config.toml
n_layer = 22
d_model = 384
n_head = 6
n_kv_head = 6
head_dim = 64
d_mlp = 1536
vocab_size = 3212
activation = "gelu"
norm = "layernorm"
norm_place = "pre"
norm_eps = 1e-05
positions = "learned"
qk_norm = false
attn_scale = 0.125
bias = "none"
tie_embeddings = true
parallel_block = false
init = "normal"
init_std_qkv = 0.0255
init_std_o = 0.00385
init_std_up = 0.0255
init_std_down = 0.00385
optimizer = "adamw"
lr = 0.00105
lr_mult_qkv = 0.7
beta1 = 0.9
beta2 = 0.95
lr_head = 0.00455
grad_clip = 2.0
warmup_steps = 554
schedule = "wsd"
decay_fraction = 0.293
decay_shape = "linear"
final_lr_fraction = 0.1
batch_tokens = 32768
seq_len = 1024
doc_mask = false
train_tokens = 321700000
steps = 9818
dataset = "wikipedia_en"
MLP neurons of a small language model. Each row is named by its layer, matrix (down: output weights) and neuron, and shows model dimensions 128-223. Each number is 128 + 24 x the weight over its row's rms, rounded and kept within 0 to 255. Numbers have three digits each.
A block is one neuron, or neurons of one layer that tend to fire together. After each block is what it responds to, as a language model described it from the Wikipedia text at the highest values.

L6.down113:113141152160158145122081156156126136160115108125128093121148132127100120094126143115105126081126121128124096130117129128159124142105150124127114090083177154137133153137120091098123133097081133186123147159127140099156110149133154101165156109183152121100131130138133119099117132148126133139
L6.down221:149159153170160108130125127160151112117153144078149115155165124127163105121143123104126134085125131120125101131101104112168127102093213115125142105117134156116141163109114120098147106128142130149129087118146148102159097163092166167135118120137123135182118143134174179107093122099132148139
L6.down351:124109159099152149109137131120137129123159117131142143149152125134127121134118158129179124122145159152141161126183143136164152091112196106150088126105140149130142114126134145084115159152164127131143103159128121109135165166112117140144121096126104127099072111133131133098087131130102152123
L6.down1233:147148158118079121148126189135134136124120177150141159131137113127109101126095136133118156130129152154069089123094129169098125119151062112070119133126142158132141122143085123095137129111132108159178160155146107140135164165131127140175142144111109096117152112092144115114140165144153113145
L6.down1285:098163123138096171113172127082129137103149099106138104175152095123109170111178125133124130178151081113123157174161129129123125099109091123122133081104131119140108151168103127118124140161137111122148115145115127095155197185080135136109128116117129146130100097151154106132141128125151115105
L6.down1293:076135108138164100135141092118132116164090109135140128105085143142134124124127112145134095133142107127111144118156161121122156119104071166169142129093134115093102119151157155163078125137105166135119139106117103131138141106122144139153102137138123187121104089118106120139165140156102141137
L6.down1322:132133161149114127166108121143128126145084140142149129128112112123117150122113187068151136090117128116123124159116117131155156152044210130123167123089131145137133141137111114061128118123102138174074124131140096145128090092124123116134123136143161205116129153151129134114146174146108110116
L6.down1484:099155114101138150141152126131172110126104152084103127132088099099120138127076130140092121137133094140115122108114092098109125135141149096105170117141143170132174111114136134129109111146141132156095129144140144116074120128131089142135166118083145134155122114156146122142183159092140160149
Responds to: Field and sentence endings

L7.down833:130101098124086072098168094131137147097131185153109164172140104138114160148075118118120136112136151133128092124097144163141101136128108137151099129135112153147093121145117132097115159148123123133089109157120127120121140140169090090113113082158128117149099133155086142118144100148154121161
Responds to: Mid-word continuation pieces

L6.down140:143110111136117124128155122104105148102059185106123131100165122091105111143127114073084115111078204130129145098151098151151104133119124113108158156120150144129111127110131132144099132152099102143128115123139116085097139163144134146138123130127097125095057118167124118133174127112142151153
L6.down210:138116138153109123137126088108115109125089166126186132166110128187110078118104102118131140136149168119121113127165132160184126148111108118148159093157151104119149126155116152135103152144142117140097133101147121088071137137130147133145110112146115124106129121131135104089123119128138122121
L6.down283:130138112140136135105142123150116121112097136187133110134101093156168161143115087121128136109145104154138087122082094161139130108126101109091200126167134108123147148126106130136138124099163089116112136132111130128103150172118171151123129118145196111097128143099173147136139150145129155094
L6.down391:151107166115153112128141126156133158067145108120125110137109112104130132142167126066148134106133149128123095141124161092152117147131119127128154109069121103159135148096127149124126156093121096141141116158120081122136154154127111159115131073154153125142124147102129091101160086146125113138
L6.down629:109121132102125119144133124127116157136093132095148134132126146114153124134166145090155145186165149128114111134190114132128122114146077102113133124141073142176120128093136123138116141146095124158108108135149147147125122147112127128099107179144141141109148117110108125160120127141094118160
L6.down1174:117145117130161120137130132137145118142126126159123142145114130168168150126179126123172118123136122100131187127119151065141173098126149154136167126124104122137166134110121164121125150143128106116104134115136147142117164135140125129121132139138151137121115111108121093126156122094144114140
L6.down1290:139116095098152130127152100098100172087085138161167119142147125123192138151127119109116193136138154117145125097189160128163117165112095158133124091105106111121191115128134112122157133137093106113135098126086128104086135105113133153161147182150096136101104160146154107106114142128141105097
L6.down1519:135136126106154127138152144158107074128151118086151159120109086108115171107118155139102162118139121148132144109149123134127153114134111124142160132116088131145108146096107150114130126132129113097083169157139130120131157133141128129135111114178097134111161139184107113157087150126132134121
Responds to: Mid-word fragments in list entries

L11.down75:110152122121135176151170113098112149084183153112123101157114114145155168120120142127078109117130143134139146143157107092081095111117124129163120171121128121098173128121145159139108148173157112124131111089129129154138142178123108136124138126111135137125123111107150096143113150137134144078
L11.down271:154114103078150137149089163101126093158126155116154130119128116118135111119138135131098114154105126116099112153147099108108136144121139146126112120107121127124143131164162116135088122138117167152129151126074201111161152187152109139158051154109113126086132142122093137088142133101117136121
L11.down444:105182122140085116115087095116104112111155136109127151135160158136099142111126179142161138128087105162138110151119108139140134143087103095144129124094156081144092132157135125087101170148110093144140139123131131111136146167114091138120094130106141168144143135086115137119106149094119153116
L11.down626:122089136102124108105109092134136154126122106160105137159143150124151156139151119131091118106132165085133149139162087131165097076151106126159144114120122125139110170136128111122103148143149142104135107129084120120167107142124114077120125135095171139106072122115132111113124143154137138141
L11.down828:151119107140124132115092122178077069104122123107132089132116124122142135137112125136100128153133095152118132164146112122163122104123103108144168086121140145168156149134125163133131165145136097106150120124115136132118087158145111133140111132127110157157110145106115065113132134139119131139
L11.down871:101131122156111106110084122150099097115126137129117119167101114130118158149080116146127148169103107145116143145135098085147142140129107110102153099115141106159168108161131173126125175121138118099131147127119121140116128116150074122149116123128098141147121119109106095136146129121163158152
L11.down875:147110097115159107124104120170127131166143104143092101138105164163145132138118099116118095103158078143106129146107164115123118102125137129137176114116136120198176117134141145144134172124156105115102140107133145133140122151149089153153101088123138119150107192123127091143166141146117140142
L11.down1107:128136127085141167105104130132120075142138071128120121133120130178095152137125094099108123122119104133129124128100155128130106109123078103087125104119100112156125151141158131118061147156150131127120097157089146167150120101118136167084179109124145110140165125129148103136141162139088186083
Responds to: Final digit of numbers

L7.down690:137071136184099084130153156149121131075142129088139100160131128142174130135100138168124124164141096119160141122149095105124121160135132135112139118110142083116146125088131122124142137157106151115123158142107113115125102131108125155120097077108108136073140122113110109157135127147130083115
Responds to: Line-start label words

L6.down228:108140133116138107079182105090115077122126135130164167085102112173149091145129080148169141131161106127142138108145163145177108078138088147135154158170121176137144137168124133107084124158144163167131169139113116109139171105099189108111111139115127110135139134149130142122139133108142132125
L6.down230:099147123116157125085166091094129070124130124124160160095107119164157114145148088133166130120152096102139154100155154135165117097115036130146146134159130172120136141163125112117101132167144153145148156125114121109138176103104193117107118153113119118126132143149132146135134138107143155123
L6.down361:127147098106128078141133121109141150123141126119112136097117111142134109167133126146140195115149157146102129135113146136089136156122109141142103116107102139137166127131108173117124097127112160100115155141152112117112085132121146150102148121129108118149113128143140119132132149083127137099
L6.down649:107143147124143107086185112086113072136143138118171170088125110176144082156122106127166133132148108123146126105156157139187126083123108136120148140148135173127141144164125126096089106172123145163137159148114115112127148112102162127112096146121129116135132134142139149120147134132134143115
L6.down935:164107126139120137099146129111113110119117113109123108146143147131145117138138116128118092110065109124118101123123125131160145128109090136114154148117133141086097147151148127145135063103095112123134157144144165137092110158127146163093147156136120132158112136115155149107147155140129160108
L6.down1161:156104095135114135132098147137151134129131175141105120118127116164120123168144134131152108140133141136120103105065156142136134148119108134105090124175112129108128157121111151118113124148093102113118108145093138088154162151082158139088107130164128116127159076074139166157117112116131101117
L6.down1373:123144174161127155153167133078161135125084110100105130114126153135115134091120125122102111099133117091132108148149121134150161094128120133123170135116120161120121089144123120114114128136132158147081114143140136115147126145127107130069125178107162105121115128171108137114104159138127120101
L6.down1394:103147124106141107089179092103114073146136124126174171092106119173149094151124099124169144117162091131136136116146172149177109074130090138131149149158136173145128131166122132106091134168133157176146158135113122120138173104101178120108108136106123105130132136147149153117146137113141150117
Responds to: Word-start stems, esp. fund

L6.down4:119136096145147157107173117147172148134162121139178149143129143133090113131125138126138132128102054091117088127126092110105150121129101135121136114145168126102072113129091166123116118141145130126145151128139076129105104146120108152125117132112110137150151122166135143100107180165110146110
L6.down5:098152145120136097081180104089135080138148136120149174075127124161156096117123093136140143144149101113140133114153184143160114095144129147105153159150127168137137146155123137115112135158141152162124154153129136132141154104124174108145119138112120109144129145144139152128138132107137131123
L6.down45:131109097129164140119144146143152160119084175113089139150095107173146119115161141120123132165128141131078148148074157139157102140127098111129147103093162072160123157121123124124082117113107099161130095106127126126127093135116134116112120114105134139114138167134130144133152128099170158111
L6.down220:157134146148127158117136139108200154111096146103135139176135152127143139113127135112109106122148110176108125147108169152122105135128131121143136108151132121156148105113114121133121121086070108137126123123101155153091154115141118156164112127078105127124097130119134122105129090143102173147
L6.down298:151092125142098127158129120141157082127102136175092102140138126160129140102147144158140127144110150106140154132116174131122093080117107112115139119098117108116124148123143159126108100159081131102133147114130156103152105102158147099155161113126102117133121111142147136102139161098132122116
L6.down622:137083093096134109146157133131088133183128111140112116077114129160130120115126121109108114101099137167102131144129114142092139113126080127124161143135168125120161141113125116126152121145127123127131140116137135107130147098114101141168131158161131131090117130132142090161126130152152119097
L6.down817:101137120112138104078177082098113089131144126120163167092096112156155107147139095138144137131152114127153134110142149135191114076145107143134147149165142162128140144160113128108075121183134160162136158142122128118134153104120189115123102154117128105143136144155137170138151137118134127127
L6.down989:162129104129132128098122113139103097137166164166103150145136085182111142098081131140134120170112138117145133136120132134153110101105106119111130146146148101129129156070113137127135106119163149130125120126140102138118133119160133118111145071121138152140126137127113112128107125082147130108
Responds to: Common word openings

L11.down28:184161090131143088147100101146182130103121115139145135106131144164117188119176158143162085110083123086175140116110133126109135141126134145124100151128127130155134099184139110100110127151086129135142169118136126119159171111136114099136129058112129131131157116121160147126140087137119131114
L11.down236:144120141126153149138137149132157096121130159132115117121114141164104130120117125123123153125165103135165106113117154128140151114114113118148141116119144144121152130147113125138164112191144135139104122109110123104133129138082105133153107137140118124113136169096145103172129088159120149115
L11.down441:138199116102160051150136124177076107117143098092079113112128152108140117105137123109104103157088150130147152076158106167134099133131122137108142126110072146158163165131135118138139106136186130142102139109133115126112136099107121182157130135108150132182153092124132158149118116125112141185
L11.down466:144121117113145114095165136113113116165139107083135118096150137152154170142117125166066124098078100140149144118123156127129159139134118145088175157123183126153121118134109078104145142140123139107123135122126163137107105126147111159124152092140089146183116136136149128119152132157122144155
L11.down484:101139138106142160141114146144111082155109097125135150156123138127141154129114150105110118124163178167148167184170123107146103105127104119121148117085134152152099123074122098123195161182136128134132113152139093141081147095134128106099125104140114135151133130161126133125137104123094097120
L11.down817:135145126134126139097169136133127153130174137093097125127138154166126141128139116147167129141173121134104123149076134111111160137139118165119129113114125120152170078129104118120096164126134120096090108093150125151136140099139137125149133129142107106139124139134119116125132119128131148102
L11.down926:120167157126137118140120129117124152114109119126115120097146161123131146093140157137141172133120096121131165125113115120122132120126128129099176107113088168115108119173166115105137114132141106052114111124102164145147140098152105149115112096161146123165111124112143118126171115138146142138
L11.down985:171116141078182155112129126133123128108141111105146128090087157134127098094152154124111137141112120157166150115146107159154149105117125166118167149132154135154095143066102107095143122156162108093093126102115125145093129103093118126122085076089123136136089142145121130174145124138154113105
Responds to: Section and table headers

L7.down1283:116127159128126104102154098169135131101120151147130110132121155119129131128124117147126139134120159115122126127088133135115115087119103181137143136106125121118114168132128091122079148117099127105156153065158124136127138089144098164168123091150124115138087159129076177122105126135133131115
Responds to: Mid-word and phrase continuations

L11.down244:152092148127149161096093124133157183105090109117139130092173135140145129127058109106126139155111092122141129097093139129173126143129104130123106094153163119120161137148107102122126143122129147131125164122185137088097134186168094150091136134124163124146108148058159130137128141117145104132
L11.down418:088161180098113131164092158130126162131154091127109112100136114108133105117110149164123118102140173172093132122104125119112108162133126142106126125108097172133111146163116145113123149110118117098175129134161109149147127141160141136078126123126144145147164141152115100109145113136141102140
L11.down576:172145133153169149138135118069182108112126121125105077145162113132129150112124156143110138119168138141204130098137148098142130151122106157140113066137131156146120117184143103126128151153124079156139129159127130119136139107105118152144124156148115129118167138152099145161099093149122120125
L11.down831:137124073125138130102109117186137135119131145103150121108180112123085170139130120122122114090108131142154129117140159108160143133131120144135106134154127159121111126104073154114140086174113088093103131120154149147145112156107124162099115122122134145138106136118104075127139140122125128130
L11.down999:179133133139119083122152135107143150127120124111116107116136151103153102134113121125159115191111124175180093130063140156126109092175073161125132104139162123110115144119132118131147118135161121131138113109099112118127112142125136114168120109169132160142127126121162140119139097090119093145
L11.down1147:130156134133105144147096134136165147126121123116152130135144128156096162165116135110095116119135166124138161103123121095087125123128127184073089102148115140150161092146129148149141162105097101137104144123126154087134129150167079129086094127163123133113143162147114108106124107120128145082
L11.down1292:130182125140066114177072131082106122143106147116149101125148137165140138150066110133076133161136129088170153119166152115111155156110098112137132147140118154135083145151109091137149133117165136121163121172096087095096138126151160124139116083137131125128132149101116139117143129122098127114
L11.down1331:125130113106130124118084154132150169092164130129139122098138122123108113130164138145135124104124132117090125141078126111121127124137120133155105117132157138134190101119139116140136134106132139110125115104164105124106119104146090120101087114115141134145122122137128144150172126133169156116
Responds to: Formal organization-name tokens

L11.down251:138114158106122148134134151161134147090125158125098117133164111141136150097103115104109114126092121124127110132161151129152116144131116132144124147144111067103129156079140098129091090150165116173150143149134131118118107133153105133140123115143154108190116121121161135186152105084142145118
L11.down413:144112079131156153103141133148143107080103102133090106160122092115145113107140109143129143144091120107127176120130132136105158176133125158135127125120139085138168108161181110143149137112138094135131120145143139115096107165152109162090171139080148122132094130080166156159109115148091135102
L11.down417:173107133108122126149130135151128133127133097088161136138141071101127134110148113158118094124187142123122132102147118124106165069141113127120125099150126182116127162133123107134163124137098114154112141097155121161113103117111132156130107138117166119137170127187195113107153150127108115130
L11.down505:121134120129146168144111133162164156134126081115120125145172143080146129118112105138100088091130171138076121141112140172131100117120111124072095118144105136130095138156091125144142104113158179107150115097140117107109158126122142127091169122114163118109141102115117098120122146144107099130
L11.down860:149114166118137081130148096127141141134105092120114141140128116096157122086160151098129144139156122095128152172162155169139084139123070133140142159192106091133154131117150116116108091124123096184120115169151142195157117141112127128149069100112141136118115088138139125145148109132116127144
L11.down1021:137146153106097143119135136140113125110168117123141127120106139083144115118122131152089090139097145131112189100124144176130117135133081074144115132143159151138150158070162098105102111112143121100115138104154087152149101148128106104126101151108141141111132158098201180080133112129126114142
L11.down1170:151148129089149125106127115155103139135119158120131102106064144103152110106135132117132136138108112136098129120105111131122126169124105137099160140111108153140106146152105073132124117144187138112152159066132109123111129129137152135182148160196126122123130144110171124132155129116114100158
L11.down1439:149106089106162138117101160149144151097122157134110116150122158137105128153147132135096123155080125137100132113151102147140138136138128107119091103105138107153105149129146099140101136049125117141155104147071103125139088125169104130119102107082163127107097145147100058127122120144143118156
Responds to: Biography and gazetteer stock words

L11.down181:144127134146103105141098115112115112099122187123124127137114120122151123136103141107161112159119156153166085144124124142137092149119105168100107175081103157100123158166119106131132151123121142130161141110105062162104158136139123113163121128144134111110138146129100105114098145127130153104
L11.down506:111135103101134110128129118131115101103163099123081145146122175121151130139096103108158061095100087158163122166130132185095156132110108121151117171130139130135141143122148132112092160090118143112150162134117107167121159175146125139120099132154089132122111136116101110123117146153138158135
L11.down686:131143136168092099136100090162122118136078124101121079149111120114117143111148157164130160155129111136147121139105115084111133133154121139113101108097077169151115127105101141130117130136117135110126120146127150087144139176134132119122116161134077128159123152106162122119145122119147130188
L11.down773:114154192094110153144189105103168097150113139148123116126125147137152102136150115105116127135100135137139120117096156119091125129119096170116104094147141129137121145158149138129155083071137145123138119133151141130101124133122145139122188119104197140153125173076096112115110152137128131106
L11.down861:100110143103130090107140106173174160138104128141163160140116105128118131155151095107113137160131109119155151119117173146107107141136114120115135135095086158135162143193119132132077166127144095135147142188049123099127150140125114122105178123100088120140147109175118115109171086102115108133
L11.down915:115153111121150117106171081111137101119110115109131174094124129136116123127144088179142115091121138106141110130157147134151143116134045202168144142176155157124153163121132111137083118112125145144136165097131123150130135115128157091128144136139128150142131149105171114124123086135174125161
L11.down990:112136142165133090113161104118147085110141116125167147092107151151154119131157089153163146140165105140158125102164151138145133094146129158141118147189161182126148129156143117124091144164163119152158156094105119115144134106117165109104153152092134110123126139127159149107118127110123125123
L11.down1516:157127126131165093072170082124159103084077159116154142152115112133116164135158135122106100162115123116137109164155118185150119117115131146083145121155131132126155136147150121117144097150112145120116153114140090113075144115119147167154128161125086108089096141125103099108144105098104160102
Responds to: Mid-word vowel-consonant pieces

L6.down420:080092082166147101090134150165133128133113117098090111145145121132133112123113114129146092149131096144145146146101111134125087120113123129123136115121152138149135136097132132120154122122104138133120120167119130132120136085089115145167143073167142135151134096123151129094122106104076106114
L6.down633:112128104136157096114161111129045064129102132106177131119093149159116122191086131141071107109112177135127113146135141156148162071138115130128157122129163132118160151103170093156132097118121174141141137122090124140159131122163151150149164102135119176150105113109140153119163117115116152150
L6.down934:089104089146148077111134118130153097147100120153136105107135075175117147157113090145152116140117138092146101125138118170144162134118101095119135152168066165140119157144130130135120127087148130168152116152102162149152140111130147117147118086103121134118143142123166090101154179132155150073
L6.down967:059134133092094111178088121171176136117110177100109136142149126142137149154135124144124095166121097110104120150135128132139164119125147162145145100115106103129105103130112080118124121142103111144110120151137113125117100113120142123139159130112139121153083140130156111153163144058121092112
L6.down1060:132127119126158139097153133134180140151130104099120128108118134148122121134136114129136117138113089100106101152098116140138153087133111158148108153114146131141159135138130133129134134127117115124063144152142135162149128127116101115099127195138129133148107132123082108172134139144122103131
L6.down1117:116134130118109120130140112174113070146126116134145142141140163123141123111089151131088151129123114182092123131136115132136132123163194127116132168133115164120098169115138124171082136145097154148121147150171123111137099097135128112111108103135144105127089157135110131112149117158079151117
L6.down1133:094132109109148143135148109172151143133173158103142109138146118141152138134151119083108096123119085133095100124131122101150152133132119137120086095118164147118143180131124119137116150130153109085146146198133122127153115122101137126144109142131132124140090138128116150144145141130115083182
L6.down1494:158090133080134113095137125156143134072113113112128170142171106135119137116165104154125144091146143109092118184142122127136133163128126166132122109098077125136124108136119060149120123122144121140107117141167141123111178131114163163136188127133162121151149111118137140127162134130101097109
Responds to: Infobox field-name words

L7.down135:150105137125083080158148127109124153145136196119137124145133113132096100156180119122119158169160107126065131146124148155085090101132077129138093117125126131140118091141142123133093132126131126134118095102145136146153136123103116127090122126125090119148111135131132107193157109143123116121
Responds to: List conjunctions and commas

L7.down1255:082108146122141163141158121098114128152139126105106169109143129184161129168107124111131137141164137139182114121131117095125131132137126159106122123127139101158132099157129103122133139113118147176126158131087117150101135132167178150150103130146124119069149134070134132182137123125125160181
Responds to: Career, sport and use words

L11.down27:120121131155082162165185115165099117135113111170102081136136162127155115110141114125148109118105152120130096156090144103104101149109131121119155066126164136124103138135149144123133150093113094136113096157123129127115154119116096154125158184153147113142102121140118155133209101115096158139
L11.down80:157160090092133143161123136148091128144132096093151135140147135168137131123094121138147127126145126135132147147155114180163138162114061122083096094112095131164115111119079126117116103136185121165086103121113117110120117131091097161110118084117125126118126130137133134116148133128133143118
L11.down361:112153103129136165113166128139127131177119130126141144106158116165114119131133129143146103130128134117119158140120104129115117098102080165094140120142108117157173101140122093124176122091134162113148106157132128087121095127093092137138113148105189123099107062130134131102173108101153079113
L11.down767:123144093143187145114170142140155151105087102100137118117122109110126157124143147152166172144136121115119131088135112151158194141129086159132137132114128092160106104108155103132147126144167116129099117142107147128083142112159114091125149108070154121138137075124101090129132156142142135155
L11.down1045:083167096126124091099160156135094129138078104112123145155177144226083110131113114154166124158116094152129110110108146189116098134108116132106147118153137123140144064161122123120127136127136083179112130113127119120155109142082152141156137122100132135142144114138133122092161141113095123111
L11.down1119:119137080128169122175113125172136124157114154075138134101136076113089125120105140148110148099163134127124130119108137160128123158136092172089152119130159149135097132144111126113151112122169172141100151095142125146116120089132148157110152107100114133161147140172120090158115116137132128181
L11.down1277:108111112125126139100160107140126137131107118105151153083134115139134113141127160120124136132156084105121147094085115154155118169139112130148130151141148176128085078142132113129138173126173117101126125123190094158144101138168153129118134096051139132067102140165121121143103119155119097170
L11.down1299:139136124128116121135102124101171137107152132146114131130133120146085123103088146155121133137131128125093107142120141167144099137115085137142099150165059130126155085134160172132132097138151140107140082147161125145134110123166137161159124115126123120175115099124084125128139137156108106123
Responds to: Coordinating conjunction after phrase

L11.down53:166084119094126127193150103144149121136112173154122112143157132088136104125143146107107112161152116104127133103194130100118149122107138125151063128144126125089123136154122131127145120123161096070146120157137154130092156159122069168121133113147130161122188148125121110078150160136120104123
L11.down63:113126127096136112123135126155119129125071179148142129140135118166143134149115127091149135142132170105120122156131098134110156143122138136112121092121119128109123148064155133124144131151116169092149134158127109060148118127106158124110107116090117158105117123131134108149094130109102137129
L11.down115:141123114149137142133079088115091129153107132148132151153130122122089155155120099130181116161123113114086134155150122153132140131125140147126139092129146081109122143126083080110154157082103130145134119122146151111094123157133128135126138157132137143076115143096120139150100148096151126103
L11.down185:146116126125087120137117120146120123143097129149134125138175085090128152196126121101169144154089114092098141122149077085135132103134146102092133103192110132129108175084141135130089068122124116116147153110113113149161125113142142153107142124096124134091143139188138136165153110077108097110
L11.down520:105150091133126165119118140147171139167162149153154096106139152133149129117089135158120103136077110111105167110105109115110184160136114123117114125124149150099143091096136100130143166099140134126115103124136143090132099157128121145158125158112110132101091118125156164154171143105119117142
L11.down955:149165127122136194145130132131134137136112147143137098129176159112133115125158152123155125112131133134147109126145100111176106111114113117095120140163125090080126149112088116128109139132107126151118115203146122142120141105118167108114125113095179117104099115122084113111138093129106103151
L11.down1149:145129139098142122147111143154136123114148061155127106108119151139163166143131139097180126136138134128127127095122118131134121145124125135139134072146101142151135147186122103120119104126132138152137150139160150114125133143121118125060134129109107135125125130121116124129131108139127133113
L11.down1394:117118109106130121158128137104128166148156162116068115116176135098128114095139120150141083124142060097100133118142121124086083130111106101143094110138137088090082129137111141092132134133151100118142110102149148128129107122062177158115109143096102130114121101128080147129132137129089095134
Responds to: Split word-fragment pieces

L7.down1126:130163189141127123122140100108069092108126181107109110172168139151122097133111141103127130139079094163139083163146162154145090070126098089141126126100135092178103112133147119140110108135096104174098162121097126135107140121108130147117134116108146134126131148108123130141116135122102168080
Responds to: Final digit of numbers

L6.down214:147081093116075141087164132113121139117112133112108128128154101172117119141124122112140138131129082139123064140104148150147082134143125126132093132187139111139132125122126075132123154123144098138153120155183109120112125165141129167151107155172140132146144130116165149140163144113109113119
L6.down348:130124129176176113146151157133129142135088129117149137133134124138187115146132103145137121127096117134138133114147153151087118116142100154117157151122124115148075113121148117113094117101122089129150127091169116121101139113131073127112102079152140149119102162141135162196128100133137137165
L6.down489:130126103109115138133127149089111095101148145139121100144093159085136106137136103136157126111161102131171134130117131125147172122139105135110167103131177070143101150111127133129141136111111133115095128123138116122147106114083102156121120095135146123154051121093115145227140140145153121153
L6.down743:139137140169115121115160126100096131107112142116177142081150124153162109156115127133161159113132091098126087151166107112122139112141113182119130128132110115140106123126119158129118118159112158136081123174130121108124087140133150146151134135119176097111102100177101105127172114131122105132
L6.down913:179140127122142111131128115131110147133172165124144109155119155134119102110135116133121136124109108135101143125138126163157149131124000134099120150104181107172147112128113111127106116109146161095147131107104106149163081137151111107123110102144104150061132118105165138121123118164145160157
L6.down1051:118118108107104117114159115092142119151125131131168144139110151119133133145102117131153127128144067135134113119174130171143151103150093173138173129168137132140122073116117121124107164112153121133169139142150076159150111149157139134134105106120150141112137170101137157119130099120160143179
L6.down1088:113106142158140090105142145152149123130107101132111153122160137135156127151058087131094151120120103116147148128125112122089110097117107129116106114114163117107085169160119141112105095104118134150073140142163148135091143135108111150144112104130122139138129124160137106114127131123123101156
L6.down1446:127166128195112154131151150132125154151105112166131109171125110094171122135120118095083179135080120077118150122070146135122137145125127123145118113148111140117111120134128121130103122139109134125146150107116137134161156150119080150131172120126113123123106089120100163126110138133131153149
Responds to: Structured field headers